Weights of a small transformer language model: a variant of Adam for these matrices.
MLP neurons of a small language model. Each row is named by its layer, matrix (down: output weights) and neuron, and shows model dimensions 16-111. Each number is 128 + 24 x the weight over its row's rms, rounded and kept within 0 to 255. A neuron's up and down rows have the sign that makes its largest values positive.
A block is one neuron, or neurons of one layer that tend to fire together. Before each block is what it responds to, as a language model described it from the Wikipedia text at the highest values.

Inner or final word pieces of personal names in sports rosters and tables, such as Ern-est-o, Kimik-o, Duk-es; occasionally pieces of ordinary words (h-op-ed, nam-ep-late).
L3.down1 [ 89 159 115 156 124 108 119 163 149 158 129 177 134 111 122  99 101 126 159 118 136  89 106 139 116 142 147 120 139 159 129  63 189 144 113  95 116 112 126 151 120 155 105  52 138 142 100 157 112 146 142 119 124 143 121  76 119 120 131 109 159 149  84 144 139  97 111 125 135  85 134 168 121 132 124 148 124 146 155 137 133 143 130 138 107 139 113 151 172 169 149 157 161 149 145 113]
L3.down81 [127 120 155 123 127 143 136 136 118 122  77 116 117  99  84 139 111 114  97 139 107  99 153 149 156  80 174 167 138 128 140 103 128 130 188  82 117 148 108 135 132 155 130 110 103 138 133 152 130 132 101  97 141 109 134 145 151 131 107 130 159 119  76 172 146 146 130 126 118 111 138 153 103 118 130 139 164 115 110 125 170 164 138 130 118 100 135 159 148 125 104 134 158 110 149  60]
L3.down146 [110 165 161 159 136 110 136 170  75  76  77 131 132 127 154 114 134 105 116 141 108 113 125 117 110 105 142 150 140 142 133  93 106 156 123  74 110 118  89 135 154  90 152  78 147 127 131 115 133 141 132 125 109 108 174 124 127 139 147 116 115 124 175 135 120 115 130 139 159  95 159 140 126 147 144 115 160 131 125 173 142 133 152  88 117 129 111 149 116 158 134 107  97 116 120 105]
L3.down335 [106 129 155 123 170 111 195 127 143 130  92 137 149  93 122 157 129 139 167 118 112 124 127 137 152 118 169  92 136 144 114 154 126 109 114 109 156 135 113 172 132 118 127 150 120 134  85 148 129 156 100 131 110 111  95 158 124 145 138 156 150 163  90  82 135 144 179 134  98  90  94 112 160 119 116 138 132 136 124 147 166 107 160  95 161 115 140 105 131 141 181 120  92 164 149 121]

Given names or their word-piece endings when a surname follows, such as John, William, Jac-ob, Matt-hew, in credits, tables and biographies.
L7.down90 [104  84 106 116 125 153  98 128 142 119  82 144 146 142 158 124 136 118  96 117  90 124 104 120  90 132 119 102 142 114 151 104 152 119 161 174 131 119 182 161 166 142 121 100 129 132 120 118 131  89  78 133 116 135 145 115 140 143  97 158 119 172 127 147 137 150  68 106 126 119 103 105  85 122 145 106 104 159 129 166  88 156 103 142 135 135 142 110  82 122 142 123 105 117 122  73]

Final word pieces that finish multi-token nouns, often suffixes before of or a comma, such as -ance in guidance, -ity, -ation, -ties.
L7.down82 [162  92  83 133  87 177 148 130 156 114 137  93 135 146 133 123 143  99 126 115  78 188 100 120  88 165 109 126 155 125 145 143 166 121 111  98 115 113 100 137 142 117 128  74 138 146 135 153 118 136 119 183 173 160 177 118 137 143 136 137  94 129 111 126 126 110  99 100 151 139 116 111 153 115 167 113 162 126 123  87  84 108 159 101 120 135 134 161 134 121 113 147 144 146 142 124]

Pipe separators in Wikipedia tables, mostly sports stats and results, plus a few mid-word pieces in sports prose, e.g. play-off sem(i).
L8.down1 [ 85 151 107 117 115  83 123 132 121  68 188 111 121 147 151 136 178 146 112 120 126 150 135 151 118 124 123 146 122 121 126 123 120  92 149 154 113 121 155 108 137 114 151 105  85 113  94  96 115 111 113  88 160 125 174 138 161 113 165 125  89 137 126 125 142 112 151 124 138 160 139 119 147 211 117 137 137 122  87 100 101 107 118 120 112 117 109 108 144  55 124 119 130 140 142 142]
L8.down153 [165 109  95 116 116 162 139 132 155 131  94 131 139 134 124  94 135 159 172 138 145 145 102 139 106  96  97 113 114  95 139 130 110 108  94 121 132 171  98 157  99  93 134  64  90 161 131 132 110 139 124 134 127 146 179 154 146 125 128 144 121 148 150 110 137 101 176 112 150 126 113 111 150 126 110 139 108 109 124 140 124  91  99 123 123 130 136 154 102  86 133  84 107 150 107 155]
L8.down375 [127 113 118 124 155  99 140 114 129  82  94 109  94 180 155 101 159 158 119 170 160 115 122 137 108 148 108 173 101 137 133 141 155 138 155 116 144 118 135 122 119 144 121 138 144 132 111 126  89 154 117 156 167 152 164 159 139 145 127 139 115 159 169 126 129 153 146 146 154 128 113 130  98 102 138 148  98 145 139 152 110 133 132 107 137 106 136 172 107 129 114 148  61 145  86 157]
L8.down480 [116 160 132 119 140 132 149 151 141 145 122 161 168 100 130 125 146 153 140 123 117 103 124 142 148 112 113 134 112 142 137 162 163  87 138 130 170 130 140 143 109 120 144  54 150 144 103 110 110 128  98 129 144 129  99 128 122 141 143 135 143 119 111 180 127 145 129 172 126 134 127 107 140 125 132 140 128 142 124 124 145 113 110 138 127 143 135 135 181 136  91  71 159 155 126 110]

First digit chunk of a number in data, tables and coordinates, such as 29 in 296.36, 39 in 39°54′, 32 in 32nd, plus ordinal suffixes.
L7.down430 [141 169 118 177  83  98 151 140  99 138 138  92 146 104 136 129 112 151  93 131 125  89 135 123 124 147 128 119 167 110 150 131 137 138 145 126 120 113 137 131 106 109 150  77 125 127 126 142 105 129 144 143 110 168 117 112 121 148 144 119 121 147 136 111 118 136 138  97 146 157  95 125 128 180 159 149 169 143 150 122 126 139 155 107 139 112 182 127 108 100  94 139 105  92 128 123]

Middle or final subword pieces inside multi-token personal names and place names, often in cast lists and tables, such as Hen-ri-que, Bertr-and, Vandervo-ort.
L8.down7 [105 127 154 111 107  86 111 122 110 142 137 122 145 125 146 138 125 133 123 117  81 114 101 130 102 138 165 153 105 150 107  69 107 105 119 144 117 173 113  64  85 120  88 165 106 144 151 138 132 158 103  98 156 127 158 138 154 124 116 106 171 127 124 134 116 116 101 105 148 171 123 150 104 128 115 124 108 156 135 103 168 162 139 143 157 148 111 117  92 110 135 116 122 118 142 108]
L8.down42 [110 169 155 152 110 177 125 160  98 150 156 161 146  90 129 109  78 108 132 191 124 159 121 115 141 151  89 124 106 118 119 143 124 107 154 144  93 122 135 121 148  93 116  45 118 133 137 142 132 137 126 145 118 127 140  87 126 120 130 163 115 120 133  99 120 102 143 164 155 119  96 118 152 120 126 122 150 115 138 108 119 120 110 130 113 143 144 129 173  91 115 109 136 165 124 119]
L8.down72 [120 148 151 145 129  96 143 183 165  80 162 144 158 117 102  91 126 127 138 139  89 139 122 142 133 137 121 159 124 130  98 111 139  99 129 117 149 111 148 104 148 128 142 101 118 113 148 100 146  98  92 108 123 103 169 140 136 120 131 118 107 142 104 122 161 137 128 101 124 116 134 100 191 116 152 147  73 121  64 153 100 112 138 111 112 137 130 134 122 141 110 149 110 126 104 133]
L8.down248 [ 91  98 145 121 141 132 126 171 158 133 134 104 160 117 137 161 147  86 147  98 116 115 134 128 113 156  93 139 104 177 120  74 162 133 144 129 113 119 113 128 137 114 150   8 126 153 106 140 171 113  77 139 124 135 143 122 115 121  99 173 114 141  95 131 139 129 134 125 137 161 144 147 150 145 138 132 131 131 155 152  92 182 152 153 107 128 114 135 135  93 116 136 148 121 119  84]

Mainly % after decimal figures in census, election and demographic text (12.7%, 95.89%) and sq in sq mi; weakly, word pieces inside names (Peterbor-ough, Jaip-ur) and country names ending birthplaces or table rows.
L8.down142 [145 134 134 120 143 123 161 159  89  86 136  99 137 136 117 125 149 116 108  99 123 124 138 149 129 131 130 174 155 122 126 145 120 122 118  97 142  88  99 138 132 118 179 166 141 144 102 163 113 125 149 116 104 121 141 133 114 192 135 154 117 147 163  88 134 104 124  86 111 110 100 118 150 132 138 140 175 188 146  84 133 127 143 141 124 136 162 108 182 110 134 137 125 138 178 153]
L8.down159 [135 137 182 120 152 145 154 138 112 142 101 126 117 149  49 155 107 104 115 112 155  73 121 142 163  74 179  97 115 152  85 118 152 118 111 130 184  87 148 126 120 128  81 206 124 131 103 106 156  99 104 140 129 134 158 110 121 127 118 114 125  72 120 147 130 102 138 148 157 117  98 130 135  99 140 141 163 136 140 110 141 113 147 125 137 122 151 108  71 129  82 118 129 142 136 121]
L8.down213 [155 133 141 169 102 160 146 107 185  94 156 123 123 134 156 119 103 102 143 138 168 124 117 120 131 113 121 116 120 136 146 165 145 115 117 130  96 156 122 143 135 179 128 130 130 129 120  87 136 161 118 143 129 104 130 154 125 128 125 125 109  94 146 107 119 134 122 117  71 153 147 142 116 102 166 120 117 136 106 112 108 154 149 156  85 126  95 112 150 124 137 161  74 122 124 111]
L8.down337 [122 123 123 107 112  76 146  99 161 103 117 119 138 148 144 149 153  76 124 130 127 169 133 123  65  78  91 168 121 136 128 143  95 113  89 145 104 135 151 106 122 118 127 144 142  88 160 137 115 137 110 104 165 126 104 131 126 128 143 139 158 167 145 146 101 154  94 135 116  87 127  89 120 133 151 118 135 139 116 111 110 109 155 119 132 136 108 127 165 123 112  96 169 156 120 129]

Middle or final word pieces that complete a word split into subword tokens, especially "est" in requ-est, sugg-est, gu-est, plus -ation, -ant, -ly, -ce.
L3.down52 [120 147 113 153  79 154 148 138 180 170 124 185 102 113 127 148 109 164 137  51 162 125 152 116 157 104 118 109 143 180 108 134 132 104 100 160 122 152 129 133 154 119 164 134 120 137 100 139 145 133 153 158 125 129  71 120 123 119 172 148 117 105 127 119 129 165 115 124 168 130 133 162 128 132 134  85 142  99 128 125 127 142  95 138  97 175 107 119 111 152 143 132 131 170 157 150]
L3.down328 [160 114  82 143 129 136 134 140 154 113 112 117 127 144 127 156 121 127 127 126 138 167 149 122 125 105  59 104 168 110  98 119 130 134 141 129 145 179 148 160 155  75 145 156 151 151 110 108 140 109 127 166 113 178  85 164 139 108 140 118 142 117 148 115 151 112 108 116 126 149 127 112 139 122 151  89 138 147 127 123 124 126 141 117 107 145 130 101 144  75 127 148 121 156 121 119]
L3.down378 [118 141 125 128 134 137 137 153 142 167 130 146 143 106 111 112 106 181 160 141 121 174 133 128 186 106 103  95 136  83 131 128 149 113 130 171 102 108 133 136 128 156 133 129 118 142  97 135 167 110 107 122 153 137 102 139 110 115 105 123  94 153 170 133 144  94 180 115 106 121  75 148 135 144 129 103 112 157 129 110 130 168 149 128  77 117 147 120 125 113 120 157 130 152 140 111]
L3.down481 [109  87 123 125 112  97 105 130 130 128 134 148 122 148 136 137 148 150 136 121 107 203 115 112 112 141 121 117 148  59 113 145 111 110 126 105 133 188 143 124 139 139 117 117 172 123 149 104  84 114  91 127 112 139 135 113 134  98 111 153 133 112 120 118 162 168 120  90  94 150 143 101 108 176 124 122 117 174 133 136  96 120 141 122 146 174 122 114 148 151  99  98 139 143 145 136]

Final word-piece tokens ending in -s that complete a split word, mostly plural nouns and some third-person verbs, such as armp-its, pil-ots, bre-aches, constr-ains.
L7.down167 [108  95 142 172 139 146 109 131 132 127 125 112 139  96  98 102 140 139 111 181 138 134 156 123 152 106  98 132  89 119 124 163 147 133 145  92 131 112 150 172 169 135 103 154 157  78 155 134 131 157 104 115 117 129 132 176  92 116 134 151 108 122 131 140 130 131 119 116 120 150 113 171 134 134 110 124 151 108 156  97 146 145 134 132 139 128 125 109 151 142 112 116 120 170 148 134]

First digits of numbers in gazetteer stats (elevation, area, coordinates, years), e.g. 1,337 m, area of 0.55, plus "of" in "km northeast of".
L8.down50 [128 124 147 133 132 115 166 115 176 133 135 100 107 123 164 205 138 143 154 142 128 106 147 138  94 136 147 179 137 135 187 113 130 150 103 154 139 151  96 117 115 150 143 137 144 120  98 137  95 142 119 134 142 118 136 119 126 145  79 153 140 155 123 131 144 129  91  85 122 137 110 124  86 129 138 105 108 107 129 170 160 166 120 104 105 100 165 132 163 135 154 140 129 117  85 150]
L8.down113 [139 137 137 128  88 113 149 135 130 127 117 136 154  88 167 143 121 121 109 165 103 171 124 115 173  98 131 154 147 145 123  95 109  75 148  71 138 135 115 145 115 122 133 131 137 134  88 145 181 118 157 137 136 148 146 132 104 119 133 105 145 139 137  93 143 143 141 118 146 123 100 117 135 160 131 131 127 125 132 154 148 118 129 108 119 154 198 129 140 163 136 119 150 122 133 124]
L8.down270 [122 151  91 124  90  70 144 129 116 125 124 139  97 135  84 151 137 104  98 141 133 119 132 153  93 108 164 171 104 130 142 126 124 126 167 116 159 144 134 154 132 126  96  98 167 197  84 106 144 121 146 127 135 127 148  86 132 125 154  96 119 162 149 127  92 158 131 151 141 147 141 102 159 159 112 109 123 148 104 101 112 175 101 146 133 167 126 164 125 125 118 151 155 124 149 117]
L8.down354 [128 142 121 123 124 101 123 113 144  79 124 104 134 144 127 135 143  97 125 129 116 161 116 111 147 126 123 114 157 113 100  99 126 106 123 105 106  75 138 132 136 125 133 140 155 154 113 117 106 117 133 123 146 147 156 142  84 104 148 122 122 102 106 151  94 154 129 125 104 113 110 154 140 142 128 138 155 168 154 138 144 128 103 121 100 157 153 134  76 140 154 151 158  68 153 111]

Final pieces that complete a word split into tokens, mostly nouns, e.g. Sched-ule in wiki headings, appro-val, res-ign; also whole nouns like life, career.
L8.down81 [163 118 131 107 144 125 128 148 126 120 106 175 122 129 106  59 147 142 148 127 144 121 115 118 111 155 100 104  89 132 118 140 114 106 104 104 117  87 103 107 131  72 154  54 152 165  98 127 139 152 153 143  99 128  68  76 130 128  88 153 113 152 133 103 129 127  88  86 145 111 140 147 112 140 139 119 133 124  99 105 116 142 136 116 140 146 142 124  98 152 120 125 163 110 109 119]
L8.down181 [126 130 140 146 109 119 143 143 136 147 105 153 120 115  89 155 111 122 121 137 154 141 143 109 100 116 162 131 129 143  79 116 160 163 105 133 111 121 140 123 105 126 143  18 108 121 111 150 146 115 153 172 112 150 130  94 134 129 126 122  78 155  84  99 109 147 166 126 134 121 116 119 168 114 119 128 191 121 107 112 128 185 121 142 116 134 159 111 130 112 167 122 132 137 125 110]
L8.down391 [113 184 126 143 126 133  95 154 129 155 119 106 114 153  92 118 150 149 137 111 158 141  74 161 140 134 124 122 121 135 118  97 162 110 120 110 129 110 146 137 131 123 120 140 142 127 146 142 111 113 165 167 109 176 128 150 115 123 133 110 102 117 145  98 172 138  90  94 159 133 134 153 108 127 156 160 166 115 121 141 139 115 100 148 150 119 118 147 152 132 111 144 134 104 126  69]
L8.down553 [110  97 121 142 158 160 143 148 175 104 137 130 117 132 148 138  95  67 141 154 120 144 124 116 162 129 140 112 110 122 108 158 138 179 153 156 166 157 165 116  89 171  99  98 152 135 137  80 132 136 148 150 180 109 136  97 157 130 117 131 119 132 112 153 108 155 140 162 134  64 114 130 139 162 142 167 131 114 165 153 122 124 106 147 138  86 137  96 180 106 121 139 138 137 110 130]

Fires on referring words like there, this, that, which, mostly at clause or sentence start after a comma or period, as in existential there is/are.
L8.down139 [103 148 130  97 131 174 134  84 147 104 116 140 109 134 113 123 169 121 146 109 155 122 159 132 116 137 172 187 146 145 126 170 144 134 114 117 163 116 130  92 130  94 165 135  97 136  81 107 118 138 152 140 110 149  90 141 152 115 144 134 112  90 126 126 149 143 119 119  58 100 139 100 118 142 131 109 147 129 120 114 108 112 102 106  82 102 104 116  47 127 104 146 122 116 130 178]
L8.down296 [144 148 158 113  89  79 119 180  93  98 131 114 118 116 136 116 104 164 137 116 138 128 117  97 133 122  99 115 187 128 129 118 141 104 101 134 114 125 110 151 113 161 134 182 115 116 144 100 108 139 143  95 138  99  60 118 126  98 131 186 165 134 123 129 101 127 121 157  95 176 116 123  70 151 129 154 141 109 188 147 112 132 123 121 163 164 149  89 129 140 151 125  99 131 157 135]
L8.down432 [137 101 113 144 144 130  99 131 157 153 130 174 129 133 135 108 133 125 158 158 138 144 140 167 122 117 150 111 143 123 131 144 139 131 101 133 128 131 129 109 109 138 107  16 173 121 147  97 131 137 144 113 137 131 118 132 118  95 120 111 114 135 145  95 151 108 121 101 134 145 100 143 163 109 101 151 123 109 142 134 131 139 168 101 139 166 136  99  96  97 129 100 124 130  98 129]
L8.down532 [149 175 119 134 101 114 137 153 134 100  95 144 131 107  95 110 146 130 115 160 140 107 137 141 153 134  62 134 170 121 113 174 158 112 118  93 118 136 144 109 126 103  95 100 146 162 125 115 115 133 122 164 129 119 122 116 171 133 122 144 126  97  80 108 105 144 139 110 116 135  85  89 142  65 135 121  95 113 129 131 130 140 101 146 119 133 142 136 102 156 132 117 104 115 150 148]

Final word-piece suffixes that complete plural nouns after a split stem, such as ag-encies, rul-ers, scient-ists, fortific-ations, often followed by punctuation, of, or and.
L8.down2 [ 85 135 120 159 111 133 145 168 117 107 109 138 127  89 133 103 146 122 105 118 144 119 164 141 131 149 148 171 127 157 140 127 122 126 119 115 144 122 137 127 114  96 123 120 129 100 165 104 132 129 141 144  96 175 124 101  95 129 132 130  78 142  96 100 168 154 132 112 147 127 126 118 147  96 142 137 161 135 157  94 142 137 139  96 102 137  66 133 127  89 102 151 109 124 143 154]
L8.down365 [132 121 106 132 121 117  84 124  88 147 131 121 143 110 104  98 104 121 159 157 169 137 142 113  97 142 131 124 113 108 155 105 197 164 165 131 139 122 110  72 122 112 125  74 104 120 139 133 143 141 147  93 135 164 179 124 148 109 112 153 109 167 130 137 126 127 168  93 175 113 155 124 126  58 124 109 145 131 146 142 106 145 113 148 134  79 106 142  60 111 163 147 122 153 115 101]
L8.down382 [107 113 169 178 123 142 133 149 104 105 103 107 117 133 120  84 171 162 135 103 135 115 149 138 147 105  93 152  77 137 153 126 118  96 101 112 164 122 150 141 141 125  86  45 117 135 164 140 133 111 163 164  81 160 141 128 127 139 119 153 103 128 130 118 115 133  82 140 182 106 107 164 154  91 132 140 154 126 157 109 116 148 138 124 137 136  98  65 130 121 127 144 134 159 130 101]
L8.down482 [151 136 166 129 113 122 155 161 103 128  87  98 125 120 144 127 125  97 190 135 116  93 144 110 168 104 202 144 148 135 101  77 157 112 151 153 157 119  95 166 110 154 148 129 110 141 104 145  98 165 124 161 143 146  88 113 173 126 141 103 127 145 167 130 119  84  96 116 149 133 116 163  86 131 122 167 136  97 128 112 139 147 134 129 145 128 144 142 152 121 120 129 114 110 148 100]

Pronouns it, It, this opening a clause after a period or comma, usually followed by was or is (such as however, it was); also mid-word fragments like st in Estimates and ch in discharge.
L3.down54 [142 141 146 101 149 109 120 120 119  58  78 114 157 159 124 134 135 161  74 134 139 143  98 142  96 165 165 151 151 109 142  89 129 112 136 140 110 178 135 133 111 116 108 104 149 166 139 144 121 132 140  96 125 101 101 167 140 156 102 121 132 169 175 150 121 108 106 162 118 117 147  79 111 126 120 127 134 120  96 112 123 129 121 128  97 156 155 122  93 132 118 116 122  94 104 131]
L3.down99 [145  97 117 125 135 124 116 126 209 121 129 167 131 120 157 138 119 100 114 133 137 125 142 142 133 191 130  83 135 119 156 117 146 127 102 148  89 159  89 121 125 148 160  80  64 105  84 128 162 127 162 149 134 117 102 147 149 110 102 133 149 116  96 139 161 105 145 114 210 112 117 100 136 104 144 108 132 158 140 123 110 143 111  99 158  79 148 141 138 118 127 140 114 119 134 101]
L3.down348 [140 167 112 114 137 118  86 137 107 152 134 122  94 122 143 138 126 130  96 174 110 117 119 123 118 104 162 137 160 134 105 134 113 161  87 148 186  95 132 148 146 141 132 108 183 121 125 138 117 107 123 173 170 153 158 127 116 122 119 112 165 135 134 159 149 168 129 126 137 153 118 111 155 140 137 145 102 107 132 122  86 140 111 157 136  90 171 112 153 146 135 118 124 115 152 158]
L3.down462 [115 139 115 102 130 123 100 178 101 107 124 119  89 154 136 110 138  84 158 134 114 142 124 139 114 128 129 134 105 107 120  94 115 130  92 116  96 120 126 118 150 142 139  96 143  96 117 107 130 133 138 181 121 100  99 116  99 153 112 119 125 112 103 109 113 112 149 129 140 150 132 113  99 163 126 154 129  95 120 173 143 139 130 129 108 131 109 142 148 105 142 151 191 126 138 109]

Fires on structural boundaries: the pipe opening a new table row (chart, filmography and election tables), and sentence-final periods before a paragraph break or section heading.
L7.down501 [ 87 127  94 105 133 147 139 102 120 141 107 130 133 119 108 103 138 115 126  89 120 123 142 116  89  96 101 128 128 133 110  78 116 117 146 145 123 152 119 153 144  75 150 246  86 119 112 157 132 152 124 135 121 175 199 169 129 132 151 104 125 118 151 104 166 150 115  92 117 112 124 118 129 122 125 123 128 137 158 100 160 142 128 175 146 117  85 147 123  89 126 135 178 109 126 150]

Final suffix pieces closing a split noun, mostly agent suffixes -er, -ers, -or, -ists naming people or roles, e.g. design|er, review|ers, activ|ists; occasionally other endings like mass|ive, record|ings.
L3.down251 [ 99 165 133  90 140 118 125 148 124 149 130 102 106 130  88 139 113 151 139 117  93 112 130 132 129 115 142 133 169 131 154 158 139 146 141 185 116 104 146 100 117 116 107 121 124 125 115 123 119 120 111 117  66 157 122 131 139  97 103 123 118 112 153 140 148 117 109 134 126  98 187 143 179 127 125 177 134 114 120 112 103 132 110  99 139 152  93 159 129 169  87 129 145 134 113  98]
L3.down263 [142  81  95 170 128 181  98  95 126 106 122 141 139 145 127  85 112 115 143 148 116 112 133 112 123 138 143 121  72 125 166 125 147 100 130 168  90 144 147  92 127 135 115 150 127 116 100 150 129 116 157 141 124 121 124 166  94 119 160 109 132 113 140 169  76 107 137  73 174 165 151  91 113 139 120 143 133 167 148  99 125 135 125 145  91 126 105 127  86  66 141 151 111 131 106 142]
L3.down451 [121 127 111 136 130 208 119 135 107 154 120 103 138 120 127 144  96 156 141 145 117 102 160 136 126 131 100 174 127 123 119  92 130 150 161 173 115 140 157  86 106 115  68  59 169 132 156  81 148 153 144 165  80 111 146 115 134 138 124 135 133 176 105 135 113 141 149 160 178 103 135 144 163 145 150 136 131 119 152 102 140 140 109 158 161 136 127 144 106 135 115 109 130 144 116  93]
L3.down480 [119 102 118 113 135  46 145 130 103 116 101 126 110 138 125 126 134  56 164 121 120 114 120 122 105 154 116 114 106 160 162 146 170  88 147 124 135  87 144 129 123 104 121  65 142 171 152 131 119 128 155 120 106 108 148 152 127 157 139 119 146 157 125 157 117 131 164 134 117 164 175 115 132 129 115 148 112 132 154 133 122 166 108 164  99 134  98 167 102 127 128 180 166 115  85 168]

Mostly "that" (sometimes "who" or "which") opening a relative or complement clause after a noun or verb, e.g. "the engine that", "learns that"; also mid-word pieces like "ack", "ach".
L3.down115 [122 150 111 153 150 156 106 119 184 116 133 118 130 122 190 156 118 117 118 150  89 199 139 108 160 138 153 127 151 110 125 128 136  83 134 170 108 119 120 135 190 153 127 123 127 130 126 172 138 101 127 124 136 154 123 121 151 155 137 170 103 179 130 134 199 143 100 115 152 141 159 110 138  83 144 112 186 134 104 131 127 140 131 128 156 120 132 152  70 141 123 133 109 112 116 124]
L3.down138 [ 99 122 116 122 132 102 100 121 117 115 119  78 145 131 146 112 128 125 151 108 158 146 182  98 114 137 123 123 140 139 130 161 136 127 138 132  57 176 110 122 113 129 151 103 128 108 105 178 143 123 149 108 130 108 158 126 112 134 126 151 145 126 164 157 139 130  97 114 165 142 171 190 140 101 166 138 124 110 128 126 155 110 135 160 139 149 171 128 112 130 111 187 138 120 147 137]
L3.down149 [140 107  92 155 116 110  60 141 104 132 147 124 113 147 113 169 101 133 108 139 152 152 129 174 125 128  64 142 113 104 176 138 120 148 108  96 129 134 141 142 135 140 130 153 157 126 151 129 127 135 132 151 119 126 141 102 130 177 145  89 107  89 140  97 110 142 179 105 187 108 102 109 131 112  87 139 164 125 113  75 145 167  81 117 145 152 102 144 134 121 120 167 116  80 144  83]
L3.down361 [108 142 139 158 149 111 149  85 145 113  88 170  94 182  95 131 167 134 115 133 140 102 126 153 152 110 149 124 107 157 133 150  76 132 136 182 121 119 129 173 106 140 133 193 137 148 115 128 113 151 120 147 120 166 147 131 159 122 124  92  86 107  86 115 123 141  86 106 118 117  97 151 135 167  89 136 120 152 183 129 113 148 137 112 139 129 129 151 106  89 125 128 127 110 148 131]